Part of a small language model's weights: width 256, vocabulary 3789.
MLP neurons of a small language model. Each row is named by its layer, matrix (gate and up: input weights; down: output weights) and neuron, and shows model dimensions 16-207. Each number is 128 + 32 x the weight over its row's rms, rounded and kept within 0 to 255. Numbers have three digits each. A neuron's up and down rows have the sign that makes its largest values positive.
After each neuron's rows, "fires on" lists the tokens most often at its 100 highest values on Wikipedia text that the model never trained on; "fires after" lists the tokens most often just before its 100 highest values on Wikipedia text that the model never trained on. A number after a token or word is its count.

L2.gate246:114144067107075152167142133106122177151211114059096116179095157107124149116085101074140149098192122041114145074100108116137138119182139140153136085056120124129119117120120123130130124126135132124144148089142128068168164055118120101158175122135166087067174185139164138143149142128136093164094156095041123157107143132154173183119090165139133150128155110109066102105117165117133120133103026082152177203119096050071184153129109125189114117158132148156172156126109173105123118131152158086163177120086109204140064125171143191080115105158084076129146122112143136116114095103179119106
L2.up246:178103126102131120182183060202143143153099155049131153115169163098072120078181134010152091141137143152127127085157104118122103079069167155118136113125109137157155056126172135129128122171131137123151160158144109137113073102086119150147145168173094162103094103143148161180156123155134122062120108137099113170105116130126142104139025132221183143148087116143088144100083129046115166087114147153179140147089158082113097166109106176145151108103099170139108114148157157095127158117112118123118114181105107146139107160117163096125109076155118116153137151062127173114060108118147121102
L2.down246:131110065125089110155093116120131127108129176119162105100164194073097125101115169091161145229090090184164091089142123164048141130141146167119127117118103089122181130096139112090097172071123134164199173108138132113178134093139149149171143131146204158110095135142118088119135088094140222094070146091120188146074120086136100138164113157145159109117105121102112165135172107112125171090175106119087172190113154085134107127113114094108169129124193164129107160129140076151183104129086101126115147131117167142201139106089156138104129126089125061102119137109123141079141188120131155103
fires on: "3" 12, "ra" 12, "4" 11, "0" 10, "1" 10, "2" 9
fires after: "1" 36, "2" 12, "4" 10, "8" 7, "3" 5, "5" 4

L5.gate144:147145158133113116138091211090128125115142124067156152196124134129156164103101132156080157144111139094117125162151122130157138109123121084140125125074179103126150138118156155071143117086147113069133192081140163126082114101110078153173095133116144110090193162102181143141134073094109161145092096106087075135159159159181092114153183136151098171118095162146142170117112161180094116177148119183112178161116183108101118111136065140131149104123169093168149087172153151148104105079144159120087109121133127100147141142102198087121085094086123143113157123156138185102158116154100141083
L5.up144:095063095158080123137118165106113148147089091232105125115165132120118112104147083144165116109187119170116139151145140161149175126222209084111106144133123137117131109076140117083110109135174153124170142052164165075150099203107144157132106140081126139121102155141118147120156098135138144148149122113190149090153154131172142120124134130107125147175133087150104129141073162130109128154161148096165085156068225045179108167177120195091172179152156142164122149188126073123146125171128129113143148160117082132155183114078103125123130135082126149180056135122120156146099106148119155133
L5.down144:150093109120091146156109107121117121106128079142139147131112143135181120117119078123161097137134146137157138127182152138161091098192137101154138097110165109093130109089095107098162150089129099053116094136089120078150111148161108119087146107181131080108112130182145054128121068132086126078164115116072160170142061123148124106132084115133113073158032146094117114125138147146162157133120099182132106148085251057075156149077124100152134140105165128089141152106111098112174134133110152172142100163163089129148146203149102090163109138128075108164182116131142129136072140213121115086
fires on: "ik" 15, "am" 13, "ap" 12, "on" 7, "om" 7
fires after: " n" 29, " N" 21, "iz" 9, " l" 8

L3.gate18:102127113089111184152135133175113180106127115103161159151128156127180137166149130130077101116095110148128171108142140122143078159112144103040117095098137109126171124125095046178140117149147070106108135141183147112144119135160122127128135082131171101150127169166151083159146122182163114105164129131165159132069124136139125163173085102175144089149134136119100183094157134139123138086156137085151081131168166169150130132132143117143045118093153113128085136137127165078086074135140153145098114182193126090111135134127165062109104111108129128111113143107116167114156054118134141186
L3.up18:100141125117111127099189106140123087118165106160150117170082112081095115134107136126136117061117120188166142101135134157107143138140138150075097086110140100155153142088181107091147120206081109113148104143104192081122180126099161110123183060117149128103160128125057076112102138095160172156151117097195135070058091144133102131124097101086146147076115147098023011109148180110085117154104104182154123124126170124155153174108118163163126170105133142165137138143152133148110148165107183098106121139140105130153122152175184160146159127183127168115104049164129155123220145093144063102
L3.down18:146181147132151117138207103169118131167114129147156099099122178117116124116114118119158117117147133101113096116145155147143166125117095148185145162135112188096167094134107126111162133116114089175137134178131154075189153133141152138138177107117074091149085091143135156145097128139128162135153083104102165075163133178079167084109109103098157129040083143095116066173149153100132147193113119068127128110119133085154110130187144098125069160093090127128118160100131109126121094127115132144159165153170178129080148155118153169222150212125148172188151098166154114133063149124148142155
fires on: " be" 36, "ain" 7, "ists" 6, "cept" 5, "ig" 4
fires after: " to" 26, " S" 10, " cont" 9, " ex" 8, " can" 7

L5.gate97:098129147152133126152091143124149118127154207148122101143189107105196172118142123103070043158179110096123103189133155148171171085119096179161120163124154118186181105139083103065160119126128130131168110106222161132100099125167126140082164127083135123092138166097135099123155116154111104138116178155097121147131174098121132122095130094102086151179098111130136133157176119170129131184130146109105076104169077111234171126062126140123137137100155130110147124130133132124130120118126130113119071137109150130121143111106110117141147159128086079111095129108146116206118101173114160079
L5.up97:121162097083130085116068141141086106169119135130062140166156118133107123150134165147142086141134147147137152142123171116138198060101104115166187073179097106145109110136083085135102076144155153155152103163156120103095143144122118161191161108135119165125087097104133109150062112148146139159078109139082189105091112100154117108088142156153164113170166159124127142070154113143158172100103067186159148099156075167128128121104146121192098150123194118094082120136168141128100068136136101141191135106140068163070113132190087123128150140124135117063125061096137168092108216114148146166
L5.down97:130117102204069153136124125185145123069060138130090112206100149113176132095118098144130149150118077109160131150168215150180141135127162160029088117128091160171157112169067135108126134189122147087109116083149110139119161110133078125143189106111152126148103113119158123190139070117146085039094133144130096145142101129087134151104150169184118083170101145158142175143121037149146133168172107069120093127152125122132089115179098163110123141078108162171129179155192154112196138118142160145174138114145169146088104179130147126184141150125131092168131137146144116153124138149084156087
fires on: "." 19, "es" 13, "us" 11, "um" 10, "ip" 7, "ont" 7
fires after: " h" 19, " H" 16, " P" 11, " L" 6, " p" 6, " medal" 6

L2.gate307:073128150113158115127144133201120052072095130136062137107136166133101111138093139119149153143132160132109131135130120178198113157070094087146106191084171181104201109121131141140099156126121179144111066162103090106192092118125107158135112175172164089120120159112129147206117147190128180095178127186172128131159146155126089131058143137136107128118130131147141103123183161129120156179131135103077148160109115150142145158171115151090043174094119145116152092050177118122065115098099135189128093142150124111157134147181101122119180108150100103106090166138116174086138102127079129146
L2.up307:095094139185150090140107163124139136182196156158134107170102123086144174173111147119170119137106082098151142062136203155126135117129113149103116158080156159122143103087098160173059090097072117154214154183112158165147123129177126129136073160116105121077114194173151155152076176124117150112109101161095095190130097136125115084185111119164111134187130131146134129073097197154106093160125099124194181135064203148136157142138145124118208141157108122162098140082091166109109117119091072135082121186111122118149107107135130138159087147165145187116105080104133101075129178144109067090
L2.down307:091140197157163101083069143153148092085110109165129213120127148142176152152071096162123170174149186140097159120166111185166126161141095129082143124130159113181169185108111113153193189127134142150119178073181128109147140105076121113178147101133128124129107148195131156093127179149122146097111141122129153219164135185129150060113133146121118103138176211127148132104121129112115132154124136129151165113168114199105148153138110108173130158112102153089166090102104150108115125108166134110117124060103138099113138106094105100114096074123152083110127117120138183115130201108166166145
fires on: "\n" 28, "2" 15, "0" 12, "1" 9, "3" 8, "″" 8
fires after: "′" 14, "0" 12, "°" 10, ")" 9, ":" 6

L5.gate227:088163124173163129111137043116118174130140131147143112126127128174170138087082124109126131141133173061060174198161142106133095150137122109145104154095140112156143115135204157114110116173087125092148145082112156174158079157094171141151166055131095123167155141177178118121144139107150170061081132169188142080151154102104125089120178096100121102104160152155125082083127177059117099134112098135185092098167101140139120120110103115089126133154185121139160177180183120116159110165153128158128141068170194088162124102083119114173171107131152139064177106133077136068125125166088094179
L5.up227:133163135124161179154078111167113121056142072124143170154138089164150111129139109126096142167139093128138103179113141121122128141128168105135085148157087120069100133160134156099204111122165142092177113074132065140130120076179112177155134069179081117087058111186125104129166148174110076124139171138174076135152095087168113094095119184090094073175145168147141118141140105135041131125070146139139126187087175130088107128160150077097148128112128092097163063171165133128107106175112130130116162168087103099143150129102094191181126135126145167141185094115094120145091112100135160146
L5.down227:159137140087064122128092107111092150116121102150132135101085163077144125149131122132109123123127185114182085097134109149088103112142173176094155077173096113104122150107150162210097112153094152194137137177116172102106130145085109126126149121157144144087126129132113138151200123114075197118145131102121123173146189144120108116116146115140102129083156071131141143062135143136133139151199119179069164138150128136155175105126115132104118151109191187152052131121098055083114121147185116072122140164086174136107113095170142125066154126124013107186124160149119114090136102104159144189
fires on: "5" 27, "1" 17, "–" 16, "6" 14, "0" 10, " " 5
fires after: " " 34, "1" 22, "9" 6, "8" 6, "3" 6

L2.gate25:131154146088153090122139134128094135079135061133057148138149126134103125104139210128118141106062101141070165166106074127147192118133162182099131140145178138131143174114130133083185086119126136136114117118177127155113142108091124176064163171133132171105104164120159127171096093095111089194154121108093047150141153067105159095157079106095106153178110163180181131081158125130093060104102145155107164217125115075085149108138102147145148122174158148136075128183166106103118137118076076160123134180155092075083133087100123165139136051188156163115143102142157133089112178125079158113
L2.up25:131143191082127121150075127144160135068098167194092098130111123171135144098113133088102118185159151180058126094146081112168186145101190114096153143115140058180096143186218144117133097139136130099099139150098124145121108099179131190127156193075124112123151097111195120144136136141077123155085115149089107118125157136098162086133122066159059177164121174115136096140140101092050119097148156098141122110106144163137152096114116117118139129120103148170098116119154083129200092081128142131135130140068090130088109093136131105149125130133113101129109066097098134124099137161130147091
L2.down25:170074157139125162134047158075163095095126144087115142131116148138101111094042157094111154207099116114116181168114160143083173183095119169081133102124135128139113118098177126124097149158173154079111124114141083113141088113114176127158154126138103179087179131123129165086187059116158112112089102173149121157079138177067098099162183138160136154143129175167085085112160121115100115077138178113085176134148077132115117131097083068121086121165101092124198095127157122138084148098188145072188106103072110155147156148140084119118161105131146124128174119118108094100116113108105184072
fires on: "r" 27, "u" 20, " –" 9, "o" 8, "ir" 7, "aw" 6
fires after: " D" 22, " d" 18, " K" 15, "D" 9, "d" 9, " medal" 9

L2.gate230:097082128157129095114090093142200179105085121072131135142129171126199136087126118081114128141180152161134135157044093117143153153127119109104109192121225163156193156113113133115111114120129177175165186150138137131111074129139124115103120112116133198125090197101083126101091133193189059149116164174118146166197116144138157146147046112170138152126120072098133206122108155172127132161153124110140212140161104189144151112152088193145121089075099172117140110099118183078126160110111127158152147127120157132119084128113157110114128119115121127141171120170150205098125125131154155081
L2.up230:182137134118178103081095132127161129102156094095162172128082161166106118120160119101104139110157079183136131135065106133110132092193122139182168107162101146182147149140150131124116109119120085110079118120126149097135160069191103087126097161105054102135125158108144174143170099106111150063089161127167110184092135111131112140105102107156123121178127128099095119062090168185077139064154154167084163214152170115137133108114132148085117112120078152137123094138161144173132154146146200150185098107146169123157084100069090149166162082128153130078217113110104066160144080153096050142
L2.down230:117113126104113140126123129118153107117120088140115131110119150136119107132126135084130120109158065120136087121077165159073125130193118137121172155105163110123167118147133118136138123110128146160154119171146158117130119103187070076062092129068161187103100126135096081127104125186151132200017136100104134180119094123139059122140110121181086092101058085057137089158161184114141136139169123086113152190204064127150192147128137130146151160120156147139109115178130114092113144068121055115142107164124084146109106132088176131079175107104115152147104079139121102150125118210112164075
fires on: "1" 39, "3" 14, "2" 12, "4" 10, "8" 10, "7" 6
fires after: "1" 28, "0" 17, "2" 13, "5" 12, "4" 10

L3.gate315:137120079144126097165154123161106088109157109120122074103059118124113090128093191127143112085101155101106143174110109134143141162186152100104134122150112142140145156134114107089143157111054137148109161161167166130192162148156162166148161111192182127164150214129103077121091092090140117116173144095130136159129079155094107173157134084187086123156108106179203148144147095139124192140184080098117080151110180079179087097175085152142083128103132123113096182196212164154163108187141122121103162148065137131066188101138159166134132144115157142126112114121166160155150115124133092174
L3.up315:121159100139131112189128097102118070096116074161138123113139104138122110134135151103112148113142178182108108126121111120114132193121122106121128103185152135124140160119127145115084144104161118176134080077110134124134163126097140120140161134145227105062125162159096150187103086126093117156103147133104139139043179098100188146126075095155098115125185118104105175149115161119159168125159139076109107124185110135101147099134119096149091126101195140135096078090108157178083116166140103137108168134163119076126151192169128187140116096113138111123134079157165091162112100118110154120
L3.down315:146186036120149135115156138103162129169156126133173114132138094130136104122173110162092179091075166133102140166120105057055161124173132149125090105146152150122057132111127070123170140142153143134152123086130156109122105150166241133141170095139163153151146093181101170088144055198101105175186098131150154117137143163097206149152127140194110114101118121093072184083136135109175181124116177192074112112159171166147110131175130102122089109112090109079128089111152152107077127131088120160103136144101128065124147120178089139163136150104105161127124117146125133152097120128143159116
fires on: " be" 47, " as" 34
fires after: " to" 37, " known" 20

L4.gate288:113121089110080130083106130161129114183149172103129168168148166114162099183180134068099166081074147172180161163132122152139127165138075171036109127116140103069166090116140117137150103065124131137101160132148106107059166131122129100065109145136153055121094137138169125133139130115085122121111110142130132146102120087090123105121193122139139086152137164096114122211184066137100125194128096177151181130172097152099168139116111129172125148138205123096086091138130118120160133158134121145098121127185150095176109135106037193131158109158181118117082151093141167076161153126092133132
L4.up288:140116146182112188123146163105124088134134141129115125138128140149100130107186104056071111099115104118124130164230196138134116147120092186133108131178150064134137115170132185101125101148108096170096143127144150168127101168060107139073119143118164069097151170150116111127121100159162113099144123122108119176126072133119097116119158099106136145091172100139133078134155191187137050139154133185135191126149121156089134159102141129098140132130104020099173076103160095087109136120132073127125062128139130090098150180212100096094121089149110126153080171150100108093148130107154102187
L4.down288:093126097168144130161134086108151130162137137160142126151102116103189136189116122085109117127115143165099190132160170211067169124103160154090140193095143114162130081157109108138140116110144102118115168152117115152111049133107198116123127139128139107069169139101155141009134109098105161176154127149097133098148087090110107141116168108193097161133113127141110069111064150179170103150145106083154123145112172190110074134156151102087152121094117123128137160117080105082147148113131135064150105104108134044155167142128160127108099128137109138159115091154062086126198127135166155156
fires on: "'" 17, " medal" 16, "ief" 14, " took" 9, "ood" 8, "at" 7
fires after: " Gold" 14, " Women" 13, " Ch" 8, " F" 7, " ch" 6, " M" 5

L2.gate236:157073124200080076110124193103151095132138166131162108141103124156143075098127130105080098156143131121143090123166061137169072106133146135090087135116129126122160128139155051148179165139117193146149113108139133144152171179142178132135065176087155110169095146166158075123088135138140140147154083133053128167096125109149123126161159145195109127110118133193087098183149148155126059139180078109164172087129150136192163112121045135138134120140169089144095077143056169059128094092084098147068143074162072129111122164171168130095146123160115143157154096163118139083163146147123130069
L2.up236:069144085130123141145162129127108147147135108112097109170089171109195120142135094144167093165052071131160116150101156156129135108152141126136158123125122181189170111097127188141104091125128174131112205136110116147129107191163089072192141160067107127108118197100125103131147112162169146079085124097078172135113160149182139135167131139154146141136078140125149132061092205101152123144119113161170139194223095117169157096095092123137176089152114171145168165081127156101116137139105081109095123164121117101184155095125124115114151086101133216136106114162121192181128171087103146117
L2.down236:115154127188097091166085129141105134099116141154139114071133111083135137129203106168113133146144110071115111151071109140131115091155127166174125110133144114167140071099135127117130128086102107128154073175131090153155165168113089180144131178164150126161174117130160123158138171096183107119166076117119114174112141198160142152137154094099146101152063234145133099122106120134123132090200163142210082177089128119130146065088147151157110109130173098076110175073121110108126082054123143124128099144142075106069157182108082149199082142126121122166135180113095161140160152153145093149
fires on: "0" 70, "it" 8, "." 6, " much" 6, "aint" 4
fires after: "0" 43, "." 12, "," 7, " w" 6, " m" 5

L2.gate509:159118127116148111102114166117101139122091110083146078145095172180130158093104108068124130103150092141139100158151141145113068086136211050130085118085088138141180121163158100098141144127111130132078169171189102163122163098086121130137123121115152151142129144146072082131108123091157069113132071125071102163109135097132149126066110167148057181057161157106076117109124127152109145122185089133181110098131161124106135153163138119150101178138162098198113125162123144157099142180124135164137118146113131107050204160156167171128118156136118151148142108131128123102127118132096118043
L2.up509:164066087152118126152120151110135091114117120131104122143154124117194137097137124116103121122118134157071144163122135103189124107141104168102150149120142111166147139158136105125191170130116091068173146067124130124113149167197129090156101127154129143165114094179172120137101166090132146089149111105163151128107119129112195124165141108129100072141151106166165146182092122129099080174153164111119104145129149105166085110134135130140059128122109197176139118105165119112135068152137093111134134107125130150138117118071131117100080097124138157097157148068157084164230108134025146124
L2.down509:156112085107111171108074125128146079144112067099168144179089174149097154160101108155130164151168082111105068155104116097117116083163119110148140136116170090122116104126126176123111133131168144128125118116112114127138175136127169097116120141154097171176144062196140151130140135128102135129111132115144113128094163171129131156156117146105118105146111103105083132130130096166109081155223098149084063089112157119095131125098114096141139138118133113147200178104157070082007106164164191146131072131096148120112150127136120129064114140139127163161174125124108131122085122178230109119
fires on: " be" 27, "all" 15, " been" 11, " as" 8, " being" 7, "ird" 6
fires after: " to" 14, " can" 13, " have" 11, "c" 4, " Th" 4, " Con" 4

L8.gate376:150147107131140116075111153138126139137101138155145032134127132127147026154143183129157061139119088123158139125136116136141156158086148145088127164117133099081140160123149140090171124187106110104119124133147165160180129168094133117140131128101185159109085070097128094149132140134164141144132161117123189123196153167066188115163150128153160139197089116150147084115153159167123172094114182120102111119170137090166085163133116188096055154133101096155129067125154146061073089136121100093144138154128216143143151155124169139136044143204140128112139154157104166082164085196124112064
L8.up376:106131122061123118087097123136108100180132116130213111127130116130182076133136211122080120139196119188152206184061047165124114144131114135097102090146127074175177118120111164104100120121071135087096108084151163112159147149135103111144169101168162129139099155122057083165089133121127127123137207151141159126156164048164161134112126127145137116097063131126185107112186120106140125087105175128137149126170196142168151137135141129071054124171129132139153130130117135096126137183130146141123137174144172151137107105088149144137146103127085125130087180151174132162125141210153151075
L8.down376:150117141126105080137139204156121167167180119165111085191165125095111106116190161131146127165168140139144037121135088132000117167121180130089088102129122130071099096169127081080157142142082122107101109090127150142120097150136157092101101079137182188149141083135113143180114136131157157132083128144075159091177118098065143123141100141166130142192128161163091120140184127124151124166140173062102097094134158084146146213123112126079132226129146089189160108119075146095115153163122093152149130179082120185134152134124132103140125169143066139167145108100094116140121107184151124152
fires on: " be" 40, "o" 18, "et" 7, "u" 5, "ing" 5, " Go" 5
fires after: " to" 24, "b" 7, " g" 7, "th" 4, " b" 4, "'" 4

L4.gate87:127111175177124101099117174149098079098142126132137074110127112139106134102087166127110136129146124192139139125091142141139101118159057127117105080196111199153183121160097091114103138109135105177212153161118154140135090206208140096120128168191095101132113170205118109112120154130110189108109184086173125077166111136134170115128132137112128164134136123145189168148174157157118144142128126142101123109141130077097116165088095109147143111127142101148181151124155160147123166093070147207174134119162161127107089108167132147120089185119108139115182177106125089146123095061132096100
L4.up87:063098160086118094098144093107181140135103130141117128130143113132118142102181117218145108174151180137118111090122189188103096127145092150146095144146105160126164119109139112149154154124113122094123105101111157069163097030155126149159148072116155130083145130109142110165152110085195127104151135122070083088186063147134175131180182138134163101143141101127116170096123141207097101140124152113156117121145120108123117099083145147077171115118123128120116135173092105213080106185174089136089119196099171114156106110168157113153201088134093135107088081127158181117161121086134136105
L4.down87:125151136126136185156092184134125171158113138130132122179134121151081079088112112097103182167111169132158169158171108099167124067137117119115167088130140181152124103180156150190146175127144103138136174105126155115134161146088109122097148105126129149116179169142169150147171117119127085101053101161111126115191142120146158167158168136113126154132085117108063170088121095120122118045111132130165149137094139116144161065177092160145122193118104151100139118111071143054139114156152131104102157137154131085111161075093177103158156137183141155126054124120072114128123086166125078135
fires on: "ge" 20, "and" 11, "g" 9, "ail" 8, "id" 6
fires after: " R" 14, " Val" 10, " br" 9, " r" 8, "st" 6, "red" 5

L10.gate89:134046111069145127131150123117155214149116163115178074106199145103117102104134201155116135153112165135126114157132120130168131118167156172119127080065194119090155112127161156127118152121116112104075088115086136131133116144097127104137122100117099107137116155129209150094088169124145110090172169093121156123104160089132191164164134066153130136145133180149149122208161174111114119087135110108151161119142140060151143137167143148042137121155164141127090148125104203087160116133106111099119137130164160141132158105097100168099063064133092116087114101138160130140149173177087053092
L10.up89:146091155101173177154163133159088132076182085119179155147146175125140150128129137177094107127072099130111114129152115060095083127129129122180120147132103124063153162099142104104128149110130070130147110149111061129139108083153118129099055146116080071102105166111123091129151184138106080070040150075116119078085084097170160161124089117143110150144194152134183134112111146157089114124110091119135160135158178182120147143140086148149129084145098125113096211160076156224104133103125100131193155129182139132189112145153121122149135137137120151149122071162181107128076100086107097080
L10.down89:127134108141119131104142135118122150146096083174187177170126111095148083134097102068155113136089131182031194120095107128124100121153130126099175123145124135095143083083104172106100079124112154085151133116157105184126093160111094147136116172133139150103133092140119099127138133141082138124181042137089159158111112108106167092069132167175105083112171117033111204157143165107114160162095167148121124171167104153107164156079071105137161144162100101134095093086138073145172078146089192148093123109069099122154148129116140136114109102087146142130109077069126067113079166168165175144
fires on: "==" 79, "===" 16
fires after: "\n" 95

L5.gate397:157168152182119131126144144080142145152221095049113149089131110101114161138150136125154113143105131159088116112159171184137122151109110160185107107144147114130109096180133096127152170095084098155090105049119125107151127181090138099127185075140112140127082190085129145169104139072076168113095113097170123093153128141156106142140177116152095136181134172213145119188153220141063137125154149131130130127096121150079079172137098129127122124125121139171139124176096190118127108087087120103110123158167161117143145106164133188169123062194107146081086101114065125167102092133175157110
L5.up397:151134147190117052139104129107148090113121130091135161163061129115093131119133138099092135158179198121091120156126128132152152154077159140005144160158181116188119162133108062121196154173133081104165113119125148127167182158176121138158091153150124222118144092176150111108164100038164178130075102114114112077108142112112145163115149146143156115093139178166178163105147129181083174136127110158090129100104127114164107187177116119148125084139142107102094163120084141119116087196179111110113163134098221141139151106073128174201122123112144147094158092138095108063130107107158152118
L5.down397:146118131059118138186128132177185110086084144131137106133143154143089139123103143109143191104131123148130094108130157111101117107100106182168136160124188127152094151166174186158124060151093143181125197150114107106080098078102082109136129114050128114097144127083105159157157114115152080113085182103122170102112146107107055132144122100097216201115083113117144210117150132094121096139130143103122093073206086077152169136165132112156123147102123069115126077109097139136069152107160111076109088118158128073113148145106097129113126127175085195109121153114125147119125156136214131153
fires on: " be" 20, ":" 8, "US" 8, "R" 8, "unn" 7, "g" 6
fires after: " R" 19, " to" 14, " Val" 7, "V" 6, " r" 4, " Und" 4

L2.gate374:101164062061165143068114061166126098170086118119127139080122152166159179162137175107124136156113148146136147112153090117132099141103101145175122123144145165143157165147117127134116114130131118135081163098125151143144123095136091104097176091114160115072091065122111124161086081162167055152116038145078140175119181138115168123138170134132078124120110137087181094148208132075113137134102167102115083129127164148041156163147099146109110128082091099165127193133109124130179070143178098171114138131073169129092115117127133157069167161193156171173151125149137180088143118096079158158
L2.up374:140141132068117177129145101156161093131127122134146147070098100131145084145130116106092140169132105110152126188115114153132119096140173147150135050140097167167155149153100139145129180093142074087126110106074168183127170171173122159121178134159158075155094129142121123107117099153146113156175142181129126161098143129096146125097072113137100139084205093090107110142119120129150121175164131177081084080158037163121129084110142138135113108141168087124137144106129114064098114162112107140124120190103105172058129088139191140154118158105144172214154087084126151132150081110116177094
L2.down374:141100144162134106136166124106145104083084077108211071190121078181098162137086091085113106159131105162107144156144112155156123137127114163043123065127083112116147097156210071143090132131143155142119084136108149110169102095115183134102051231165172132155131141090112115069106071123123130186128140166076154122153114174124092153160124154139158127109161172194056095146104184055097117124090079164127132104099120078120183127119150128182071173142167165114156143101140181159124114105125166148116153096120112146105152197084120125106086144124119108102155096105115128187148153114120115101
fires on: "ir" 18, "ark" 11, "ire" 7, "ink" 7, "ream" 6, "iam" 5
fires after: " d" 16, " D" 14, " C" 6, "D" 5, " th" 5, " The" 5

L5.gate288:136114145164133109123120169128109130104096136182101128133136164146092147086115130098101108129099169140087140089160110086129090163187121089167142147071140183107124096200197130140125099132093111129072145146115153096077163147102112178127153093120151151072125110103135148160063100164120131100098132130120108120149107109149140159157189118145179147135141117194121141147097165145098086145122121130174137180111107113064071136090127139130116128165122109119161146152143073118053149098179099151089118153091131134146115117171209023136128084128101122099096123105120157097139147161140150121
L5.up288:179160131200171162095098089117078106089159086146108111156141132136152076118157123106143183131116111144153162130111220192121135123076129087076092144165148095099087095116132137152130138127118093033110102109118103119137084143123107148103111055102111110163092133197166122154115210129105101084152115198183112130101103170146102123107102179133102136107134090163089145128138108126138131114122128137133122128137136215108147127077178169092143139082136125157137131124129147064126094159149127113099162161130157156111042085154122101098197085121114219077139108104131165110128124123078175078
L5.down288:109111092123136075126121173153095082164159098142093127114080089107097156184134130070100083123145133125171138093148116136161153113097092095128128104179099134117114119137112064150156082125186169125063135131095176175163124079112160168119136086106126084106053119128174152122141127065137158133109113112133109106085152174080164086154170131061104098122134143123175118151129160097202092157204119142112102152083123114113102113167179199094127161164152171098135156064131129076064079145116155082193143147103100156182100155121137160091135128123136135128068080158058175141103152138172145118
fires on: "2" 22, "3" 20, "1" 12, " only" 10, "9" 9, "6" 8
fires after: "9" 35, " " 13, "0" 13, "\n" 6, "°" 5, "|" 5

L8.gate187:122151103098101111141123132112127102129166134053123086174125178127125154070128155131149197117110126143174147076112106146157104045084131135134173106098140152177101112109139133125137146077141155163191172146174122109079120121114139118116147124098165143148082103143138107129121102147129163130148150118088154158137088106143168108110108122134157204103114107180096095098117092096127112121136086147151174175113117109093153136107124149203093103182152159128154165119157072139154109103107091116091112189120142188163071115093118135106114166133134160088171189144157139175187151094120123101
L8.up187:097155126135142145082101124104121118139184136107122157108067174167120164127115128074150158157116139167093134211133114152159142048117193117161125105107113119156198117127099120135106138131163141173170217132169140111083119079087106097196105093151129093119122177133123112159156096134104085144100106133127139179118145066084078103110097087169132201100095151137113170067173122124111120092142096127115179141063126128100125097206136114162096148124078108155146183173093143139136137133118101174118123144158162073122125103122173139107084087141094080109158085143164174143130093070126128136
L8.down187:140165117146101124164105093149187058177122113076149091208122163117104180075154136122161136132126125150105076106083075101067156070081052162144178163095119111125102090107162191097148072087127131197179159117146130096118187134161127169144130114108156145157093082106174090166133117104115144131062137105127150125145127115131142120138117097102082107102128096122114094139146134073134110153128104093185156201136081095177133179102150114115134161110153147108086166156194093122099174136107082113084116151126159134136114126107096135132145165163101115106166127098124130169208137079134165156
fires on: "4" 18, "3" 16, "2" 14, "0" 11, "8" 11, "1" 9
fires after: "." 19, "5" 15, "2" 14, "1" 10, "7" 9

L4.gate335:170123075126175182146146169093113141144123152065142158145156111101129101131206098080117121100172131139100142126133122135120127087123168070122103122055136079090113097126104081077103112152166125123185161094141109069155139141128151152178121154119127154127061125123171152093103128151109071120113104061149115156135135055166093143118201127125103116179102089137098079107110092174106161168104164131111136158113144109093145104139087135094108134092140136148070132166105085147139105151119202122069161155093102132049190224109078187115148129079113119155141100176163137185140141123122108102
L4.up335:118131129145103123099077134168168171150111075102129130105150128114114058142183236097164179077096121184128122093158089146110151147062083160176106111116158211099133063148139088111149109160151136090186128097103094160133111133122119157135095117165114168118164162107141148155156141192097089117155143037102099155136127102123146096130169140162127097193136064104176156092067126151112132122131185128180167140085181106124100152190112109116120117133062144132106144144153120148157150121080148127093127125141154156128147124135138119101088122060110105137158154070150127115158060102172174111
L4.down335:183076182131121125146138101119147120166130141134114117139130180108128139117070117110176189156113146150107132163149119125198116120135156122100099130099152088187123108157166190128172106146139103182139150087124132162097108139092080101219161134140118088064095183113121129095148137136155131159140130120126110128136081138225159103149146139164091097117047179101069175160120172165112098139113145155128144128095169083103102206108098091143182169143131156205136174163119131125153145120208160159111158079108117120156156170082100167157089077145113136110149119107165111174171120170138132130
fires on: "at" 16, "ik" 13, "an" 11, "on" 9, "2" 8, "if" 7
fires after: " l" 33, " L" 10, "0" 10, " o" 6, "D" 5, " N" 5

L4.gate41:110102136086175118119142123176125150108133089074196062132104091152163148189116188145125120042110125144118141126236100142132053128133188144123155138033155124140121067115183138091157147150143107136165129094173122124051114135125152152137128118125172148124148098167145099165134139106167111116165140076155113133131142094135106133111140117141217134103120159138124105168181172150153107122137114107082147107077153108097145128197137128208080141113124131128139155121098119120178124163142224120112131180155129091094152158103174188078107121130118062170153149183146166146106133121168089159
L4.up41:131141157123073099148112137138043163166152113141191186155072127126138159106144124110133111200081127111139126163170060126140134057116066185091083084127184121162127117178148123119141113099115099135093116165152055058111172168062127165116079130133092093169158144120153134173082134088079124109126151067162104172103160140189153086115143134168155144152113117081127118088151111180131099044127122128140119159100170126128114111112151122134143113111121117094122135156121144123148132110124159119105162158148134145139138117136096125094109148079092103097145220133189200065101080127129202137
L4.down41:152115104108113090143136146178114108194135116154160120134115149106095152142141170062212177143168134118124099166165162174077097119087109156123132087093133101081095097169158187094133119158159101099125081139164189152085095139140116137116119131126163086129103171133174075172107154146130124083118185072063126128067108151089203105155148089157179120149154064139142172121217132122163128078081113116143150105147064115117129161100101098191157140136095155150169114146121152102102149194169190115095153158172068125154120093095141122113119059107128122151124158149121099099127086089137090121
fires on: "===" 28, "==" 15, " go" 13, " from" 12, "if" 8, " went" 7
fires after: "\n" 42, " f" 13, " F" 5